From a checkpoint of a small transformer trained on Wikipedia: 4 heads of 32.
MLP neurons of a small language model. Each row is named by its layer, matrix (up: input weights; down: output weights) and neuron, and shows model dimensions 64-159. Each number is 128 + 24 x the weight over its row's rms, rounded and kept within 0 to 255.
After each neuron's rows, "fires on" lists the tokens most often at its 100 highest values on Wikipedia text that the model never trained on. A number after a token or word is its count.

L4.up910 [118 131 159 116 130 137 103 161  83 102 132  81  88 151 106 144 141  95 109  65 132 159 142 129 147 152 141 172 148  83  82 183 118 138 104 130 136 116 120 108  87 122 150 109 150  32 133 126 156 135 148 113 143 168 150 122 139  95 117 171 131 129 130 123 149 153 156 132 126 166 139 125 148 118 110 137 100 143 163 125 120 135 166 150  82 133 103 136 121  93 103 138  98 116 153 181]
L4.down910 [ 68  97 128  83 107 172 140 162  97 123 129 120 141 115 152 111 121 147 108 149 140  52 155  94 113 134 140 126 154 127 131 145 147 125 144 130 101 108  97 176  97 133 148 142 131 118 170 139 136 134 152 119 137 138 147 121 105 179 143 161 147 111 122 161 153 107 100 118 166 186 164 102 122 113 123 109 148  70  88 153 136 120 154 106 182 115 138 148 117 113 119 145 108 112 125 157]
fires on: "ed" 48, " of" 13, " str" 10, " med" 6, " or" 5, "ing" 5

L4.up329 [123 126  89 130 109  74 124 160  96 145 169 118 113 172 112 178 130 120  98 137 125 160 137 107 116 117 142  78 121 132 106 105 106 143 148 124 152 111  89 125 130 131 112 124  80 137 134 124 148 147 137  99 135 120 168 159 125 148 125 159 144 153 122 170 126 136  85  96 112 154 123 128  90 135 100 136 116 111 146 156 146 147 132 157 130 133 100 158  97 136 129  99 118  68 121 114]
L4.down329 [137  93 141 156 128 124  88 154 145 122 147 181 143 137 108 100 124 106 116 154 130 125 157  94 167 133 170 102 180 126 113 126 155 128 157  90 113 135 114 123 108 138 111 157 125 124 143 107 138 174  97 132 139 133 125  96 123 152 136 111 133 135 160 132 144 136 162 143 119 121 156 114 106 141 157 167 102 127 139 145 114 118  92 139 153 133 104 152 137 100 127 185 156  55 159 134]
fires on: "erg" 15, "u" 14, "inc" 7, "p" 7, "m" 7, "vent" 7

L4.up505 [108  92 122 152 117 131 161  95 106 120 162  96 136 160 129 106  86 116  96 159  65  81 118 157 135  89 109  94 129 138 142 127  87 122 150 143 104 110 134 149 136 129  99 109 147  92 136 155 100 128 119 106 107 114 125 132 139 133 102 120  86 142 121  87 142 159 207 146 136 128  97 133 140 109 122 102 110 137 124 153 178 128 125 147 115 126 134 130  88 131 138 113 168 115 107 139]
L4.down505 [ 95 137  60 131 125  93 146 110 133 123 111 103 159 149 105 146  87 156  74 115 136 111 141 138 135 133 118 105 136 124 130 112 158 117 128 121 115 158 154 124  93 171 132 146 157 118 153 135 108  80 153  78  95 131 136  82 117  91 133 121 109 172 117 143 157 140 151 123 145 168 180  95 161 132 135 136  92 124 128 125  98  94 160 122 137 112 180 126 107 193 125 129 128 142 176 123]
fires on: " as" 30, "uch" 11, " exp" 10, " so" 8

L4.up538 [159 161 125 155 147 119 130 150 155 170 131  76 137 103 123 167  96 119 125 114 112 158 108  99 144 127 124 101 144 116 103 162 151  94 159 156 160 117 138 153 147 146 152 137 117  81 123 154 161 188 140 152 144 147 170 119 145 135 142  98 111 116 116 171 137 144 137 139 125 123 138 143 129 179 123  84 139  91  91 127 128 141 139 156 119 126 141 207  51 120 150  93 144 166 122 116]
L4.down538 [100 134 127 145 130 120 124 127 126  98 165 185 157 125 128 130 123 117 175 134 159 130 181 148 135 140 101 127 120 101 121 129 131 136 110 109 110 131 123 125 141 103 119 124 135 160 135 138 116 111 160 127 138  75 154 122 131 162 158 104 112 119 114 117  76 153 116 140 151 102 144 136 104  93 137 135 104 107 145 135 138  81 107 114 140 115 111 112 167  86 108 155 182 108 117 168]
fires on: "." 39, " was" 25, ")" 12, " |" 4, " while" 4

L4.up631 [145 146 155  96 132 135 173 139 129 154 166 144 122 162 133 131 114 132 141 113 104 117 127 182 128 148 124  93 131 180  87 150 129 128 140 117 147 102 106 172 127 120 107 135 126  86 115 140 146 169 151 113 164 111 128 110 150 105 137 136 108 138 108 121 104 153 100 106  87 124  94 128 123 171 137 121 147 108 131 104 178 125 118 172 133 154 152 171 123 108 158 149 109 103 125 150]
L4.down631 [103  56 123 134 129 154 128 112 145 111 121  96 130 144 105 156 112 100 116 181 158 161 152 138 113 120  90 156 185  81 128 139 140 147 123  93 135 113 133 153 121 166 110 159 115 146 122 161  88 130 159 121 164 108 110 126  94  89 178 148 105 164 126 137 127 133 114 148 201 170 107 136 140 129 132 162 111 119 115 114 105 116 110 132  84 154 155  98 156 110 105 142 132  77 123 179]
fires on: "m" 19, "ad" 18, "ed" 15, "ag" 12, "view" 8, " |" 4

L4.up253 [147 128 155 109 128  95 148  99 111 152 131 134 137 117 114 137 106 152 132 118 166 121 126 157 130 122 105 116  95 135 110 118 101 150 122 105 168 145 128 142 132 114 113 120  76 116 157 106 143 128 125 147 105  92 150 149 149 105 138  89 137 150 153 119 141 131 122 100 104 184 137 187  80 145 146 169  94 137 172 139 137 139 114 134 107 140 140 141 130 133 132  88 103 161  89 129]
L4.down253 [132  82 126 140  91  97 134 113 110 147 119 152 140 143 122 104 131  81 146 122  91 127 178 107 156 118 137 168 156 124 121  70 171 122 108 118 133 129 107 224 118 125 142 102 144 156 144  94 108 154 184 121 128 127 133 138 118 141 151 108 132 101 113 151 173 120 135 157 100 113 132 153  92 152 116 156 112 124 129 117 138 145 163 103 127 123  95 167  85 108 130 130 138 174 121 136]
fires on: "m" 93, "^{" 5

L4.up697 [115 137 174 128  95 129 105 133 150 152 141 153 109 134 119 148 154  97 110 103  92 167 155 135 105 133 159 112 134 117 146 136 134 185 121  87 139 130 127 148  99 119 108 138 123 143 140  71 139 186 125 143 161 109 143 197 148  93 172 137 131 142 134  91 151 140  94 124 109 110 145 147 104 156 142 135 180  84 148 149 114 138 118 162 159 117 149 137 129 112 134 103 118  87 130 167]
L4.down697 [135 150 137 118 147  99  95 101 142 140 117 139 129  91  91 115 119 139 110 130 118 123 127 117 142 142 149 182  89 111 143 123 125 139 139 127 126 162 146  96 179 115 142 135 124 114 138  96  96 151 125  90 147 120 123 116 107 154 134  92 112 146 140 115 158 120 110 135 139 140 108 148  78 140 137 132 137 103 123 123 112 150 120 103 142 151 181  94 180 145 141 102  93 106 149 136]
fires on: "ad" 20, "p" 15, "t" 11, "ond" 7, "as" 5, "ch" 5

L4.up209 [111  96 133 143  82 149 107 132 157 115 139 117 145 133 184 111 136 169 132 130 145 107 144 167 143 105  98 115 141 157 133 160 126 126 187 117 147  86 164 137 154 146  99 131 133  79 123 127 121 150 101 159 115 126 105 136 151 155 116 121 147 176 104 146 123 135 133 146 150 118 111 135 102 133 123 128  94 151 113 141 148 143 160  96 100  98  98 157  91 112 151 103 118 183 101 134]
L4.down209 [151 132 127 140 127  99 150 121 119  90 146  99 114 113 121 139 131 147 125 105 120 156 122 150 158 136 112 148 117 156 110 148 125 172  99 173  83  83 136 164  90 121 130 140 164 131 129  79 129 113  77 140 134 179 153 141 138 160 130 126  99 128  95 129 110 143 106 153 135 135 141  97 145 123 175 197 122 110 115 111 169 133 130  86 146 131 145 115 149 135 136 108 114 142 190 116]
fires on: " so" 33, "uch" 11, "ven" 9, " but" 7

L4.up355 [175  95 170 146 136 141  89 110 134 119 105  75 165 112 129 119  70 132 110 117 133 100  78 123 104 117 136 152 156 116 100 110  85 148 193 129 144 114 146 135 164 183 119 138  95 119 144 131 135  97 153 103 136 151 133 125 154 102 176 140 109 106  97 135 125 146 136  96 159 104 113 162 163 185  95 116 135  87  99 165 127 144 168 124  94 133 149 121 112 163 126 120 161 130 104 136]
L4.down355 [160 125 115  95 123 170 120  84 118 130  90 121 129 130 146 133 131  96 137 117 147 113 110 128 143  86  96 147 115 119 144 132 163 133 118 133  93 147 121 114 142 155 168 148 126  98 111 101 102 147 134 103 131 141 115 152 147 149 151 124 113 120 119 120 113 172 136 128 108  98  98 107 173  69 135 172 181 118 173 125 178 146 167 162  85 115 172  91 135 128 152 157 170 115 167 130]
fires on: "m" 12, "ed" 10, "um" 8, "t" 8, "th" 8, "ered" 7

L4.up66 [108 118 146 138 158 169 135 152 135  84 112 105 140 156 106 137 100 126  98 115  83 124 125 123 126 134 162 187 159 121 117 155 166 121 104 133 163 172 124 127 113 136 140 136 138  87  78 104 147 155 174 147 165 123 131 153 141 131 115 139 110 154 120 154 106 152 116 147  92 119 112 130 132 142 145 142 174  89 137  84 143 118 144 125 115  93 114 151 137  97 135 131  83 129 117 130]
L4.down66 [166 108 161 112 122 156  91 165 138 120 125 132 126 123 123 141 148 130 161  85 131 186 164 109 130 128 113 148 160 121 105 115  83  90  82 112 134 166 140 154 113  94 118 112 151  97 137 111 139 147 153 120 149 122 143 146 132 118 175 116 115 120 128 125 134 129 155 112 156 115 121 117 123 107 133 102  88 105 151 145 118 154 102 120 139 112 171 131 153 142 105 128 138 107 124 113]
fires on: "it" 20, "ing" 13, "ain" 9, "ed" 8, "up" 8, "le" 8

L4.up189 [128 213 103  93 128 148 105 126 112 151 134  92 141  97 138 143 103 151  78  86 100 123 160 120 106 168 104 107 114 149 112 163 154 176 108 161 104 110  88 157 109  79 100 133 152  93 135 131 160 142 142 166 151 126 128  80 149 162 124 126 119 157 130 134 143 170 122 155 120 112  91  64 123 150 139 137 116 125  70 110 156 129 127 141 140 123 106 138 121 106 160 158 138 120 156 104]
L4.down189 [104  95 131 110 110 132 131 152 127 145 133 136  99 165 121 138  96 134 113 130 163 134 154 127 158 134  89  97 109 168 155 113 105  80 114 129 113 125 129 169 137 152 167 132 133 117 169 100  85 138 125  95 119 111 109 137 156 125 129  99 169 120 122 110  71 150 162 127 117  54 163 122 156 129 113 139 103  94 140 107 127  95 147 125 139 113 120 161 113 123 126 148 121  97 108 128]
fires on: " |" 52, "%" 17, " season" 5, " g" 5, " win" 4

L4.up161 [115 136 136 135 100 146 109 117  82 112  70 115 122  89 157 106 105 168 107 133 132 114 132 148 106 101 132 124 171 121 139  93  98 106 138 130 137 109 137 111 122 212 169  79 142 107 124 128 123 162 113 175 110  97  92  94 143 150 145 129 138 125 139 137 140 129 142 127 151 104 120 145 120 182 120 111 167 115 141 123 122  65 128 106 168 115 106 142 129 153 126 154 143  84  92 106]
L4.down161 [ 93 164 114 108 116 137 128 122 166 126 141 115 101 134 145  96 130 131 174 147 141 118 152 106 164 130 124 144 115 145 141 108 147 123  88 110  79  94 141 152 168 124  90 120 171 158  96  81  98 112 116 128 149  73 119 155 147 149 124 136 150 168 178 115 161 182 122  64 122 116 124 130 119 138 111 135 125 150 148  96 141 179 147 114 105  90 126 124 148 122 137 146 109 145 173 152]
fires on: "n" 21, "th" 13, "m" 12, "g" 8, " /" 5, "p" 4

L4.up72 [125 205 166 109 105 117 156 122 182 112 119 125 126 114  99 111 116 149 126 104  92 155 144  97 118 126 133 155  87  99 135 122 108 166 127 162 174 118 135 113  70 151 138 126 115  93 176 123 127 181 130 116 160 142 118 155 150 125 156 137 103  74 132 156 103 145 145 110 110 131  85 139 138 163 138 133 140  97 156 121 152 179 149 164  85 116 151 127  95  91 129 149 109 131 125 130]
L4.down72 [122 148 101 149  68 131 151 134 152 113 122 114 137  92 156 125 163 112 135 132 114 132 133 114 119 117 127  77 130 134 128 117 139 115 140 133 110 139 103 114 141 126 157 158 108 111 159 144 145 122 142 147 140 134 118 106 137 144 120  74 128 127 112 132 116 163 131 139  93 122 131 126 138 112  91 165 172 131  92 160 129 152 122  96 143 128 159 161 122  88 116 126 103 169 167 116]
fires on: "ing" 32, "s" 9, "ed" 9, "es" 7, "b" 5, "us" 5

L4.up125 [ 89 128 140 124  82 135 156  83  87 139 140 131 132 122 113 118 116 119 118 133 116 159 101 130  81 138 148 113 154 164 156 102 124 130 203 128 123 138 131 146 113 131 152  96 114 121 142 131 126  95 128 137 105 134 116 157  98 158 152 117  96 101 166 156 171 158 119 114 118 177 141 165  54 104 136 145 162 136 168 139 125 148 145 158 137 151 153 141 105 119 134 102 116 132  74 123]
L4.down125 [163  66 125 140 126 134 137 119 107 127 163 143 115 140 111 125 127 164  72 139 103 149 114 129  98 149 126 106 184 119 116 102 178 103 150 135 138 149 115 122 148 117  98  76 116 111 120 123 104 131 107 129 116 136 127 145 162 107 112  79 156 114 129 120  96 118 161 144 169 101 140 142  91  86 190 127 115 167  96 170 124  90 108 112 151 119 102 161 146 120 132  95 128 115  79 148]
fires on: "in" 31, "m" 14, " of" 10, "her" 8, "op" 7, "b" 7

L4.up523 [161 158  99 121 123  96 136 117 109 123 144 110 112 157 115 135  99 123 114 126 120 165 110 130 153 135 113 119  95 162 101 126 150 153 133 163 157 156 111 126 111 106 101 151 131  73 140 153 170 164 159 153 146 150 126  97 127  99 124 173 100 129 132 133  95 140 111 100 127 143 108 112  60 186 138 113 146 106 109 106 159 164 151 132 148 130 138 154 119 103 146 161 137 161 138 131]
L4.down523 [113 112 125 138 134 120 128 133 133 105 143 107 128 107 151 122 107 121 157  98 156 132  99 112 167 151 107 154 117 133 167 131 131 114 154 164 174 111 146 128 134 100 148 124 147 133 115 122  81 105 136 131 138  92 141 157 188 146 129 130 112 145 132 126 115 120 129 123 144 113 185  95 111 119  94 115 119 144  89 117 190 112 112 118 113 130 162 143 117  67 120 130 140 139 144 111]
fires on: " |" 55, ")" 24, "otes" 4